Part of a small language model's weights.
Size: width 224, 7 heads of 32 (1 for keys and values), MLP 768 SwiGLU.
Architecture: RMSNorm before each block, rotary positions, no biases in attention or MLP, capped logits.
Training: a variant of Adam for these matrices, 134M tokens, 8191 steps.
MLP neurons of a small language model. Each row is named by its layer, matrix (gate and up: input weights) and neuron, and shows model dimensions 0-223. Each number is 500 + 25 x the weight over its row's rms, rounded and kept within 0 to 999. Numbers have three digits each. A neuron's up and down rows have the sign that makes its largest values positive.
After each neuron's rows, "fires on" lists the tokens most often at its 100 highest values on Wikipedia text that the model never trained on.

L3.gate275:508470457494499518499512452504470508534529494549478458487507512501568453527491530513464483458448543517556509481482480486533516478464486509494506481512520471507541510564479541469519514566489489518457485487475500522532549519502542510485509507493465487482472549506486497537500530510496493457481510499475502473481513518542506487525482503524453487528483501541468504524499488489490477512483496488454485531477523490533515482482506510461522505486516488508485449531467542486502486549534521551497512505467526532495527499493510513490501499537503517493491463527484505512560511509530475537507453505497522513470486486491517518516505508535486475503517501532472487544473499505529503531505
L3.up275:473474503537494488447490525495493526468558483512456542511504522482506486545538505526465459477461480479496489587497471482521524502482508495496482536550467485490550519512513534483498523520508488517535457489500472470496477491502511532488470495510532468537488490486508517513482525497480504477480522509480493528510537511518526531494514533497455528470525482495507501491499532470496451494473464489460496470535536497512549491490502493490524503448474477513447457525506525468476511524467498515486510454471531500497462470465499494502490472484497455492494482525571491475471524496472478503491480495517463515558485484490498535505514505492524528494526484529487530538504515507517534498471
fires on: "ey", "cess", " of", "ad", "oy", "aim"

L5.gate237:488499521498509481544485513491509497476519495484510477495497483467526492470501499496484498544497491540481541517547493553459500577499473498492485525502480467472452521530506560503484460519514549519436493536486486533509510454505538469500526553496496513478517467519521495471495554488534516473480495461479511517489468498532518524506499479464486520515526509502532451509535485522507501493474500484482490489503518520537499512509514505483428508495530468511486510513499465480487484533475524475500508496525515473506487502455483471505530462533509495527508517483477527475509506512512502540476492546477442523498511496532517526474449473471505479483502466562517519503484468459490463484461
L5.up237:497490475531504514520519528551512499535480542502519532470512468489517496518464491513527460507541526518539505485510532548478532500463455475507464499497515504536486490473482536512517462499470500502516485484493510494463451466537524485515481504457467495486476510558514510523501502528500552469509465453504514537520499466512480471516500542510478505497491518488541460527522514475497472510523507479435448493487519519525504502529511506542480489523534506507499490458505501495497513474479501501530506501495499516545512481483516463487519472513500511503555499471461528459483527473533475575511473561488488521510453512512479486515464510480488483487490468515454505478524483457483502458490
fires on: ".\n\n", "|"

L3.gate161:507470474545464529514520479486471524538503528557481485511510501547522449508445535520523490494499502447548474492442515506481485479468508484503526481539487500542515533536472511532542449530511478487526517476519446511492509515520523495490513486443526525469473488510463492500486481497510467519511516502513481484472444502516542526488502497500462538471488511507502505495524480486480516492445537490458533487455504496525506513441445527541480473477534514518492493454500456537487498528483500532471505507497472509500473498530533517475541486509488539478488512486475496518538548482514482516484472495510480526517459481507528501509503530503504510493492495494501487452530499494505488482488
L3.up161:530450492523484515566519485534467523520490498508497492511522480505498444509473513567486489482511474493504492550474503477487527454484555510502515516562472474495523527519465507479524504521474463456484479476490455505496502535507516484507524531489547486496503503503473485503483491545543459469500486492485486459502513499533512501545432529500512503492514494509481493470524457480489530531478498491472547478481491468511494488482527498500472500456485495476525453469504452517512443539485499508477552510501484505484448469503510542484478492481467529523494530478504474531525508467502491501465465513533506511529505526490498462499495492518467472491473524494489480485540484508540493468484
fires on: " ", "ern", " then", " now", "100"

L5.gate714:506529483498490488486516487483474503483523506501495543514483515468512479525461539425525471486510510519546491457500462507499496522466526487502488516463499472483472503503518523484496460470476500509517514551504505533518518507533504464527470544440485504483521485528528476503525483493487503480497500500514501497491506486463529515495516482510507516480459509483474441521500463475473453501485489460512486540465489510514481455514487560463451509521498478516498492537480520501475456534495505517484493535483539521464507513483479507462512461559475522545495514522483522518485506503464515533481486513511485524472517505515471474502532501491512467467466465496477469474470496516568435556493
L5.up714:486557493527474527485491525493501507501465476470490568520493486469510495545498480500511496467509514531525470461494550530462495512510532510523508486466544473496434512472524481494481470459501476489550509509476532518477468479523481492496485467494462503488545460531500504460486484497495497524511461469501518503533530458483465494442489443508476435497436536496505481516499494516461478526484487478491509474481503514488507478500481509485480507487474489503514468515536513488479496512489509467503483520501520470519485494476500544480489476496491464534535493471506541483450491505440551504465497503481464535486510450476495500516527494509473523475486510496492506518520541458516482486535
fires on: ".", ".\"", ".\n\n", " final", " later", " t"

L3.gate296:464525535506492502490450463469476535473517509513478463492496460494515476492490505507486509489526470508483498428504489544483522554525491485504509504468461538516470479499483485519514520458463519514475499490492466507476541520516527504509514528504474530474521465498448464487522490519519517494525508526512502424496483489492542546484528455506478483513483528483481530512491483521511501488491487516513484538479503497506480511524521541503524509580528473496543549505527507517529487463528505500496514550522505547514553543532504511497517482490459503510520479455519509471488537543509481498476508489499506502495440503528519479514484484480509505497519471477492517536494485518526511572531
L3.up296:477493463482492503443491510536497480472521532491485513476484492495500498528506480538502513496529493482476490476520511509477500520489507520535525498508501488487488477445475469521497552516523501506520499487548493464521480489536500489495464535519501496510490492526469509498538455476451492496530495502527503495489474502446544516511545500525504497494504498468489514497518499468524493536464481533461500489540512482462480523522487504485485475545511557513512451524532511538519530464509466472518517559538496516523517535524481521523452529464517487508503550457568493518442508511487512449499490496566486461497465482479534506526527474486502518485542454498513494483550490490495520487512
fires on: "2", "-", "A", "1", "l", "8"

L5.gate409:522476476473523489510524525480494520530500518500500491478501533508569540489528482447548513479494478464508510488487514493498456523476463467491468450491496562539464551517460492481471482502542539522470539511502527507471486491525510524494488483449492510481479513481506496468546514501519513524510520528535478529453440500528488487489573493477505492468497524512507469501494485519490474470488500504507491507498524516506487495499470495497488487491497488497489525506532516494455555496482520493490538497489416537487482525518496482511478482495526528484502460479457491477532479504529484500484485500460467481458550465520504545525498540507534496505508471487524502512539500447495509491499
L5.up409:487472474491469482506493457505485515497517478505517503408504503499499471465477479482566476481511500509500509442459567452478485459523525510492506500531505505521470512511514530479464463509515462484500507480493490498446486473504478527529526480491502513517470487503500492471497526535521497501464496547514502514489511492461529513471498444496477490498505502496511497494527492477542533487541474481459504494503481500517474505478498492541497500546481468469515466505514522485493521514531522467508489486508437505495506501497465490552513529500463457498548477478481511487520498525503482547471492491478510452430522499511492541453460520507514494498492484497500531479569461497490515514475
fires on: " |"

L5.gate457:473473475489498490495473490530486499483520535453515527493488455521525514466506469527533470513536478482564478497517457529493495520490506488507475458510509536540471454475485481518493472465492485492468467494497492466477467532536491530471524548490493501494499507539539549485573498509476523550558503489572502520486467507499553484493492484509502553462496496500502491508487474507516464509498510514525504512512476522490491484476474526467521446527480466529495529489530515529511547486487523524506538514485533501552529495480515527489500481492491540494465488480511481470514489499543451488469490503481503500507514452509490484504503509520520488469534500480491486501464491515454480457485
L5.up457:525472496499529495503468508530525483508506529470519481479484454486502485478512441507490472537519502508535481486484507495433520511480537523532577493515492498534485475476492511467499459503481509498473495462524554483507504508534515504507521508480513497490502499505475491496522506507509519506484525502526482540495516523538469502468508472532480498481500443508526490494489441439515535560477477499502501512474482456535506534490499541471493524520463465457475527525479485504504482543517499459517462495513485545490476479497533521484516526489454526494429497496523494492471462481536521496472503542488515512453521468501469481467513507509491548482487513511473506481509482441472470517498
fires on: "\n", " (", "|", "\n\n"

L5.gate326:483524489505461486490514508509513514493514538473484509483496448489529519501499500466505455506521482493510501469536507534465469533464470488508503507504475509483471528499518523496473494491465513477441468529482498512479516470521515475529531540437479531503478509549478465505523498484513543515526497467525496514484484498497492555511480503497504538477496496482536477524532508483466499462471507487473454517468506544481525470530498539478504511506516491494553527500501497533541503530459520462510525465489491540500514486476505489515541496505550526473501500450540569486454507507471512507519502532479463480483524514557519481478548483492479486442502511503512481510503473447497452502479
L5.up326:475489506486476494494473498479499505519504503522475512465440498474541472468530521495448478516493483521517507501466492549484473537455464502509498529519511465480504530508505565479487493494527508518471513484549507489496509469521522513517491501519470517495492486523488497519492482535527523495496491451504493524499492552509475519526497531475499489526493476469538514473496514498490504491470471513476496477494539486499488515516520533450480522546506495462492507527490517442493447549450496482561463464476457486513481521491517461496525510487528495499485508513511513506504526506490567536487530500464473494444506511520518510455486431453455505475491503547483532498457465480494481519489
fires on: "|", ".\n\n", "\n\n", "\n", ".\n", "."

L5.gate294:534510523511486513479517504495478566516496489530502555521477502531525497515444493469570481485516494456494466522490466489505516478481491433477463468513496511528475571499446482504540524462527498500498539480536554481522448557510521509484521513515456492444492518507491509490516494516496479487512502500492500537482479506508519464482502523517509475444499495548498493486478528540526468517510496479511487515510525515482492460473485501504512471499487519533455502509504504512466492501488539517544541516464479553546463453530517464518490521479523526499529488534446510488499508494500489482504521504451488482494485500482512485507492518500515483505497509497511482503477482471467542487521
L5.up294:529512478463547482535498528494469491483531507544503506477509511479505472494496532524484485532532468474487475490460541521451513530503521478527511478530529533531529527474494472556519515486496496493479491518528519473510515507550527491533554496485531484503505484521471529490484442521523519454507504506492530507524501526509490509490485483525428484527424519462498521462487527543471490544529499528489496503514476535517457530484478532532540471513488500473515468474481529508537468540504494461510496487497505508489488487494495518525542496488503533496528494505525480486487524498481492539509481478524502476445494496485470504496471485454474499451551503494523503490555488492472520529502
fires on: " |", ";", ",", "f", "et", "ther"

L3.gate11:490504479500526500497466518509472484451526515511488463482525506506499512539538513523539524515514467469502540504511487507508536488508533530478444470499432523527500481455461475516490528453541509474518474531481504528501512511495516472509500478497512480509488468513476521465509462468484492490526549513510494480510491472477509515455512539493484513456510577499479511539491482488497502500480510530554521468523539488515470501542482495508510521503552499518483495523533499537497512496492489521462549487495495537521478516526484498490483483432513496525473477457550519463538503546459507492475489479508499477553481490495475467514533509459506512443535484489507485484527502477516522494482
L3.up11:473469522493532509494437446489549495490526506473479481454489538466508520489502467524525526522498508492505481498489498518507531515473465513471481498476489441500478483555506550483534479470502518532471484496493508533494514538509539484521491513537494514483452435511462508513497483478494466506486505457526526474511513475491512509463537485549475450522499516437519530511533476489477546480488498516512478492493514460497499458512509490487509509555517506503522520535480534524469487509506489509538511463539500553511491494507494508534512507483492487479511548522535497540494527471518500451522500552483523501469478473486505513476521439514473486488517509507495537540512497483496472528518
fires on: ".", "23", "2", "9", "22", "8"

L3.gate601:498480505544468484479495491519546508475491522554481516508485490501535496534520489512524520491501492509491472447518501494432493482505537470497438508525511479512519481511499452476525530475521522425537530509477496507509481498494501503531506524512509475530537477509495535501472444472486512542535528508513505528472450463499489523506521478471486489476501468445495499514467498486493530530479494502486513452511495496435464508490526526524484497469556512512516458523467465513456527493467477525514493542540532510503508500518500473516489540463533502528509483482513464511492501498524496475548489488483497523502473536480494475462500501473509471513506447487532489449525527506531515510502
L3.up601:457512504513507560508491533493512446470525548478500483526538516516500526520463499505503486524523480487493517463517534530509481524490519530512525458500466537495461533514485521469511491508483563533475514520470523456446516498519502521496450508502486486487456485480502468503492523522482466493483523518511530501527445514508482517515513487567459520471512536485498529515500483482499482503495521546538496494502547511505492498511490504481477491545509510525525505474535519544485479462502482474497487527530466553536509493557509494519501544503564486496510465448498516488514510480475495474469530546528496486504478481491529489489501471494531505482495448525544486507508525476497519486538
fires on: ".", "-", " "

L3.gate37:468510490480480510485472457486494417473520484473535509489495511494491488528507514501447469535483526497536506486526475475527517463517504498532521501453484515487547521519525527505523487518499466508484498500492516526535502486513515505484518507497481483511505522519494492491508504507501500469541516494480517490492491526492540527439505522513437506490466441549516479528507480487517498454517482458504500507457485513526495510478552569487524497457508494489508527522492543510507537521506514514481512510527550473492492528519485526448540518510526562503515473534459499491516488430514508497504449500494504570504490464547503477469523491530524497518495514516508522488482513514534490542508
L3.up37:502480494471472502482469472524507483482494473481515506469522499469501521498515507538499447533481513495524496494531506518465550491509488509516481486450469508474499542527539465511514508494508458449487559481475521528496488436471505489514454487505439501473515474495514483479495454505497508522516507532492506534514492466468485510483511520489451475548468506514487560496505489474519531449551465475463492485499502473472487528485483504472547524466479494474547529488468496486527521523511527518476477510480507480474456524511454560496509523507532509488508482517466472508534486456507504465489494546496507513500505513490518469480550484515510548471517473491518540480476512491523525493512
fires on: "."

L3.gate370:500537491547454460561530511541534504483519491527471505467476495544553522510491503510494537477491521524545515485516494541491472505473532504528490479476489520515480474498504476494532459503513538488485477525486515492488497481489501455511579517486464466521506487511518447490522509528495539504489484451478522478489484524514523476488502567485492520492498449496506464510514458491465473489500504505498470484486531496470486536540496509473479524517518465507486450484478489516487474520506521454511484461474513493497494502480499502487561468539521481513519460461474477500503548539492522515526509459463524489484490519544526532494498502510522519518487481507535484503448486486479473490461
L3.up370:443520520498509477547492512488465472488522463495475549510471490475502485486462520488488543489484522508491495503447489516459527504483465476529516509494464478483480485482536512498451459501494522471485491490521511467456514470488523443490502503466446493492523474500465524545456528519499516515489495473488561529487506522525497527548468513510492496481505473473491503499522532482500485480455464507469470445517562516491516524517522495501472492550507504517495492489470474489510464534490480458491482493452506473500518503489494477511493474508565528473510492506495521484494501520514549528514530470449515516513512518482472514486505490471524547474500487529508503428462508521514477470497
fires on: "==\n", "==\n\n", " ==\n", ".\n\n", " ==\n\n", ".\n"

L3.gate726:514500504531493541515527522522522447463553546491546493480488538532488509522485522512506482495501464437491522480520501472504495482487530475489523501527509487511530507509507448517505504513515502488523494496488512465483470531517468512526530497458536477492523524526495525476510457492477475504496494554505501526479477532492491515448514516499499506468522535494513495523476485515538503518522520495530504484524508544514514506493496525528494510449508515490484501512478472515444531468515458481461482500531481509496467556516538493492478487483546526493498511444525479506506507511498504463516515519521451438562510540469511472478508508520499535505470456522555492453538530472501525457495
L3.up726:496489498497554549553506518468516459501521516491501510521477509530490521487504519517477488526475492499487490503507480475488490555515497500468566467489456481481508502536497474552508504511446514473502479503492519509450514563482515499526476497506488519471508497446518535488478519473458492504520544477499485474491490537508471514474535499500517499493503499446534486486508508501496513525443494495527477525472542510471527443514466512524501506502498509515455491550511476542470437457508478523551468502551513518487531529496507496494458513510510543459480501487519503519507503497502500498500515506474504488468519514473492484501513435522520495547441503516492518505492520478533526509545
fires on: "-", " ", "ed", "red"

L5.gate696:495483498526468474538505502512488497477514524499511473442479472474543478488505508476487448549488506511515521466473490563479505565444463513523508506529481463483475498505504543495474461494470529489441502499485500508496502443512506462528506515488495509502540472489535462511448519503523530475491462492510477492520472464486509520481473498519473545518506533479512493507530502476467519522501513477480483527494539480513527467495499541495453503535539469494527528451481471526498473498492504486507504497522491545501473463487540479487534508534517504496472517471510530492515532473489502562474488504468482484498485482554526487498488474508482496488497445536513526523500471464527465501479
L5.up696:482506475539481451537516501527532483473509520468517476460513444478510483476502490491508442533499543507520523480538517535474514538450476504540514524513480446518482521514533520490483470528472531480463500476481504517529490434537523473525487521485478513477533502491494487540471493520526547492524461504489452510534517478520480500527470533522470511513472514468492494505536486470506527525509499465479486511500512459542505458480513553509515515543510474471532515448486470490512505529497500461489522494522513504521465494456517476500523515493502496510506535485519495465512519504497491532493508522476464495476523498542503515494491456504471521453462445538470517528519480489507481497493
fires on: "|", "\n\n", ".\n\n", ")\n\n"

L5.gate337:523538509488568502491468498504531492498521504516553492490498538519478459514470506513478467523482513508470519501481474481515486527524517537527494493490476512526515482533479519503498511504494477526510523538469510489506511517527482507532521456493461455465505514496455480470459474513500507503476491493529559487486524496503531490506506492521487490513517482530446488469488524524509497463522541476476477457478473516491506469498468470554513552487503487481528508482473508503524496470513482470478486525523519459511478520504515526467535530511520502504516502503445540497497512489473457551483494553509492542502480478520494548550525499518556488516506441506533567501512562528498488493520
L5.up337:499481501485466480496501509506510485472552468444499472496524458492473495524515511492477494502507534527489530527539529498481498489533506517542507492506488474474483498491528480509484490500479554484493475493459447513517508451453512471486518515476502512485560481499454540500505521470508531509491477524475517450471542485518484496519420486504506537509475516478487507520545475485512505474493504469465490499559512487484571528471551506519450528538476530496481522529540502503526541509496495502464497448491488532510541459502484465495510495517531477517481529520491557492534501467476516481517519504510491530499498516526467497525473489520482531514521500534479516486500475499544482514488
fires on: " f", "D", "B", " football", " le", " ass"

L5.gate712:539485498455508465466518512505508547527519492517519504462516494485483513454457497476492497523509520442495474497511481457500507456455476463547479454491516546520493563470484449472460519511511491498524498470496484443476472482509497528496499458486544501474511560493487524539532509473516507486525529521476477540470494530504477473490476511473488501491493468509487464512480490549538487484522486468465507510520498480524458501493452517512511499489488508516449499492496507513504499497492532517529481505481474525521520518496498525489517500454504512541481476507519516455508476519498483481546566486477469503483535517503535560536502539515533521497489470516486537487499489509471528479501
L5.up712:529484472430502502487489495529473518516519501541468511466530482479470504490470482483519487513491566471491468494511456537465494480476469456475487497472501547512482553476474498490495479514468501525526470480512504476474496510534474510498511521493521520458523516472483528501528507510501472518528503541508490541477512560531485510471498500517499512446499439505456501469510470536498483492516463521467478534492503467482465507495517519488464505488511476442446521493513504514499507522551535522528468551486495495518496460508511556474493490505492550518490464494494500508473478540482499476516486515506506496446507497468494537466484497506522507485486480494467493490534458455487526538489
fires on: " |", " ("

L5.gate739:510492468479458511511508488529529525469482490521526517462553484511520530484454544472500500486517515470519465510531496498496494454475511478477466493490479508510525539536501499507522476491497484461524500493497530548501491498537557531501488524480549482521445548519483498509524501501500505489522525508510489434492487479546538495533488510545466528492504493495464485473482437520470510523509511486446496525518483533541488466493489540494520471550503543506499476488497555521581530512512473520510537518506499503475480485550469481495498484493498502525501463542538509482506490497514462465534488488496473506517484552471511496511474535504503492490495491483497481493483479519486517446485
L5.up739:503480469506479451526494523473491503486505479494474526512500533474498515461471530507509528506498485497519510484547471507478539517500460491486458496513537460514462475513511527481516548526541538484527490488527473516521533453551484499453481501493523485518484509504484524518503514484516468475496491505521486505511439507520493462503565507496471539466530469493481486528475475548524487506535498521431524503545507517502495461452509518511498481511532541477485511500499514501501556549506509495474472530466477476485499489544506501539483536482545490495481502515539497489499509542527565490476496458507494476492483507474529536455491496501511513504507502558493522490490478557494530478492
fires on: " |"

L5.gate110:457509502496509502570480484471485513508492460495481494509477499479516496474504491514497469483491504477498484519533504484527472482503493499548515492538506501482529514521505459494497468478506471492496565523479500476476480465473486509528511492483485476505505475538527543468463476483487502490470501502546509526455549508498474514476478493515476475532545488535443497502509545479507491480452502510497533444509549503493581500488494521503470499502490466498418525493503482481498494483520519498463490548505482476481465480469521495494507521521489450477496474512484523516500511458491519506511532532445490541474476479510495508520481500516532519533485486579503506473507541519470456526505
L5.up110:493502496512524496536506501507448525521455457483493464501503484456517514470559499533494508512505453487504476532545476485528507489519470544551525488540493520491511475492494463508490483504511512514515518508465513531501516487476482529538492477507487463510538459510533521493480497452491495503483563464507488533442518518513474524499477509541523466500514480502493532500470525508495511458480532470480493464497503503509544482499444495490455476481457433453462493479540485523496461522472553513483514475490518507473481496460519520497446483517510493478496494517495519509518465454444527525501513490472517478524485513473470522494483476481494496531472488548487501496514523487497458500494
fires on: " v", "er", "ig", " |", "al"

L5.gate456:499515475524530550492478491509552503479529491464551547528519509509498509519491504484493485504508461460493479472526503470495482499526523485542529458497464506492486508533516471492482478505529517494482482527468530481440466494498474485505515507508516476504495538488506505521488507514492496575541512507508503520493449512505485488468454480527499525459476482493515488499498498495465489522492507489515533467543502527501505495514551457512475470470513483517497504488551531541534486471507540492504491554511512505519489488459528519489470554481509483476511442517524512463458458489484524489576482531448493483499520468543522474509506480527533479515489466519520516461516487486469518465508
L5.up456:517500531495516474453506485529465504526484513529461506510535534477528533518496440503548487502516507485487496523500495526513514481496517460430494499463522526521498493508460495498516511464509485490490498507499511517501524506492502502520498539494496477505451488485491495472480483543512505538534538534482542510479474553468461485493458457519548482525510449523541441485474485505499518514513451454510461475480492454465485490496499506470497492494505512529535516505510506573526507505498488484499525513477510546526494441479494521489519486530483505541503538522473511486490518497523459464499484455511471516462503516504447482490492498501463520505497538457502458527501519503453532481504
fires on: " ("

L5.gate713:507480489524531458477498530508491478481499526532498407511499510511508478490463513509464513501518493550516489522488510498517474525490509489530524521497483473535532509470488520497524463459486532511463499502509508485487486505502499510535523459468489501460459473481463521496499508480503535527492535496528486493488493478508484527446462495481530511494508460495544493560535486501532506470517539473494524491490526466497484501480482554547475525500514482512506525532513475509507492506497451477472469487511549548501452507517552520489511491473474458502518503500506496472526499490477489531466439502507490486497458484511432508474461500457518507508489459530506521492517475449554497537504
L5.up713:497440474501515488495511522532489512481543519499459458476527505495485470452468517502485491516510511485518472524514495502481488498456502509529554496499457509532503493458462546487513458446483493497457493529506524474481493510529524544525527519460495503454487533490439533497484480487498518505492532515552524473492519487513504497492463489531494553507501509461509487512506483522525470491519497470451521475482527505487452480442527520498490499495488532488479512501485485510521478524519476486520496549508491543482475500498517466469527493470497528519520475505493507433482526505527480527500481539487535494487479515541475508486493461519495488489527500541472543558551459481513521523470
fires on: "\n", ".\n\n", ".\n", ")\n", " ("

L5.gate360:507503480504502490477536501509505550479525536492505515538504500510520493474475483520547507487511528496486489534530515486443473524468493481525525476485508481570497506465488544506513492455465470524494547484495494525501498555532478481525565498483470528459482487534485520450521474507487517508549466516522474494471492487488495567487487502500469505510498542494494494489499490500461527499468521488496495486442521465485487473502482490509488507509465515489463510490470478573503487479498523500504562503532503520505469556477482494479543476515468487489471518478475491471482556509522496460482485504499537499526504507504471483528501496498500504550482475491520567472531518473474485485519
L5.up360:496488516479536471507531492521525522508518518501511485538514513504488467449474482546514528475499545506458502504526527473454492520481502483488536509460507511554520521471517492486511497494478486497484537483507517517496506530493462481533550490492466544421480494502496473484480475508506464515499482477514457500492521502504453536458413506497485455487494520495478509492506469484490524517512490485485492499431525446485509432470508493546487518480481522460467516488514461513488434488495507488518525512511533549504471527504452534478492491492475503501477503516512495503493521520489521496497509512492518493515505575479472473523500475511496522521465482502533555508522519491500497485502
fires on: ".\n\n", "==\n", " ==\n", "===\n", " ==\n\n", "==\n\n"

L3.gate317:496524550550518524474509535504530453500501501526519517520499505509508475498465506460511522493499468535473487518547512524482541477485528484485489499515512503511502531510494494489493516501469513514508503511510492445496456509512511550490475570522525498511472524501468484525470484540463546482493521498525494458503469517515478538519528505474457532453515552469533488508506502501578485488495500528518512475542534503511456511549512543510479464555533490470465491525482528493491493491507490496539454493505489529545519508534511485468485508485544480499490512489560486526520493518498520503509517497515507468551473482509509510465538533501517493525504479522504475478486529477492523444522
L3.up317:469511507495500533483489524507493549533465521486488457512531505527504572538517517490514523517508537507454546501496487513471540473499500536480497478535460511506496483539552535517510525511467572490494523519497502478463536511528512512501500532532509470465483457504522523497525488497494509493470555508488466539508485509501480544471500507507448514534491497470501507509497498523512466515479486528481521484483490521454486452493506509537501495527515493546492500505506465537499494471494496497482543559549542526511504509500481498503540515518521531546461457479533476527491499492510486488489512488506514460499478455558512457493521535480546483511531479486534496544510501490491509492517
fires on: "hen", " Dan", "I", ".", "ith", "-"

L5.gate466:515477493543504499481519546525495464520508538524521495521534507498471536489494505506504512513509485469513465521484517501500449495506512510527538482478552533518509454508462515530498462481494462473489457549528533500519487513503535534470502482483500490493437529485452499470504498439441502478504505522538534517497487540502511479494536476545471501487501499467513512501514473484537453473508514521490495523525539550445525467485455498519481507526482463499466467509466521478515550535540508502544555508478524520488474496509516492490483517514489499494489492536509476479498518517483470550521514489522533518496471540487461478475497508506502518493482518465510502525501489513553531464513
L5.up466:525516526493481505489492586495503493517514514499477540546512520478490545504494478480505502530533495488515506545536494551506524461482512508482487479520488521541475444515532509496493529488491498464539459510488518470516489496487463523490529490489496465502478501522498532475472484473481495484489474499492515535517484513501505470550528512559468516499540516439465514482493485504541496514515474515478489495512529562496493501473452512543489497485467516505484501496503451465474543473492506516487516556502526478496510482486490493536520502503486472519509461535487493494503478530484454478491507484472563560508477554465478511472479507502504497505500538501465489549502481547519547495520
fires on: ",", "9", " M", "5", " Ch", " Can"

L5.gate733:495513445579511459482553530481555511437511486475517453467496514490484522482469514486534517516534469520526494517519491487477474467514542484504526511521515458490540521501476470522513505475460524514475517536528493536517488485507484466525501500489510497486507518520503480510487461476496529502525485520493528473519504449476497512498502463474502502478490539480502484510495441478484546514507510512485534463563516514503503498515490476515519482537534506492517467458513493536503493507474510533537505500486513534492463502505529503490511503502499503464454545496509481506508533504474538517531527509516483537491452498534511442575505514509486514507511495525489532468458515495466471532526
L5.up733:489498444495513477505515484499507548476534525541478532503454497438505505484494533492536512525485492481514507476517484480503478472465524492501538516495546484525529492535471520517492493491467479523493506502529506478492469542496500489526491483476490489449482465530480514576470453539534538471482523501538538522559508480497500506486497498465457509491479464491534505508487478497474471543488484486455473459492518485481499512478432530509539489501535513520480486475488480548510486499516469511519469532524497493495501530496522495502500478467463503524472512536528505502486538545516525513534521526483530508484472472490481516528501481529483535502493497540511488461514509494432543518505
fires on: " (", " United", " |", " s"

L5.gate163:531478495520453473425512458503491514503511514485495518507514501510481467513482523481471476520469513452505525519507511501472466472512530442511476502513505482519480480501486525538526468479485457513498503491522503471516472451552503506500506520497508495506528471498464501510475513502480543430507464492473500464499488500495520496513541504539503549523485554484479492465498532526494462531478462503487491493489474482454503496508543497481543500508557491473490520501504452495507513488490481478493506531497477477525552534518503512502517509500476505504525490501526508486508517482557442494526481491498484513527476469521555457451507521522500516497518469499418512492549484538509538480495
L5.up163:510489500489502433462498472507476522500499468456537434528493472524467486479530509500434486502506506471500560510493489473491526499494468513497500518488478514516484472491520502530496493478513516512510491519488483448524503492484518505476500493497478527507557505493452507523493487462519511483483508527495493442481477484444502544485478523465490505482501496485515491500527517551478483439492530482470497475510477502475527462496540496539487493490489521508529498529576482499513469489520453541506488485480522505515569526569481520466486523481515532481518505508521522499510507464471457524528472501503463507517453525486499494478489522475528505548532479511499506471524535522523501522480
fires on: " on", " ass", "w"

L5.gate94:487470456517528517454477527553496505512518546466478487517518453549536526526507513497506521493541483474517491461500555498504490486488505491541491494475488511515524495480540493505501478492500541519473507536470504498502500461470515512512501523471471501506509459532522497458523519471513524517508523534495520512493493482506486524492493515492489513491496514525503492581492457514464482485523539500505439460558529488464483457473492459483493493490499551562494489490495500560487507512480482516525519484497514545484518500515505509499497492486537493493513478468487508490508475481547443521505480509504505483562472491522494526508501536509522508542542471476478506442478560533483506506478
L5.up94:497547494489545544520499499484530505537520494492511517563511538493494565486517463488519482461487498493491468487489486481525483488491481491494536507488498540485493507519528485465510493517521545503492529516487485464453507496512492502518501486511514511524461532478525532500523570528496522543490539461501532529492470498517505465499504522471464486468496507520540470512480549515494474482502515508547532499538496507487512474536530458513467512440485541509496485494527503533475489466480528499517482493493484496502515482540511457504498542513537518536466506506487535471493468489465479496527522542523467494511513498464495538464503518478489474497524512456555476549537520504472497439503
fires on: ".", " (", " in", " O", " G"

L5.gate298:489500544503514538487484483514487443521486496496505490503528515508453500510469519476516500496492509478494526487500515500508461494504497504491521482508478502524503523486511492475510509513465511510516546471485514451498456466492447515509500482508531504486464520506480513528512539524547480507426488510488479512506496506503485462501520514496486476518501487508536491489511533504528537507489527520509489484475502534497542506519477507525482533447567447505504546477477527498517485422465504445509474531486486496549482492492507484533514509502487406515533466484478520543510480486526493475511530533474488500483532495476539501476510517486535543515515437515549487465492542538493474476502
L5.up298:470546465522487495508522544460522502493494474504490549518477452523481473536556527521483540498516488512509502531504476489505505489506524463537471547527513492462490485516551492524495508521524508515521517503489499488526480484531488458479484531483494506487496433518529527482478546534516500526515448459504520489495512509501501537539498507512495500475472500491499523573508530466489499482458512496494547387508482544517506501485470520501498454491480498473473501506521487484513505459484487483468521525471484501510481549500509519467471517478533449507509476486531476533459492487535494489493480463521511525544485511509522480539450513500505480519518514520499493488514480502496509502491
fires on: "ig", "ab", "er", "ar", " Ab", "or"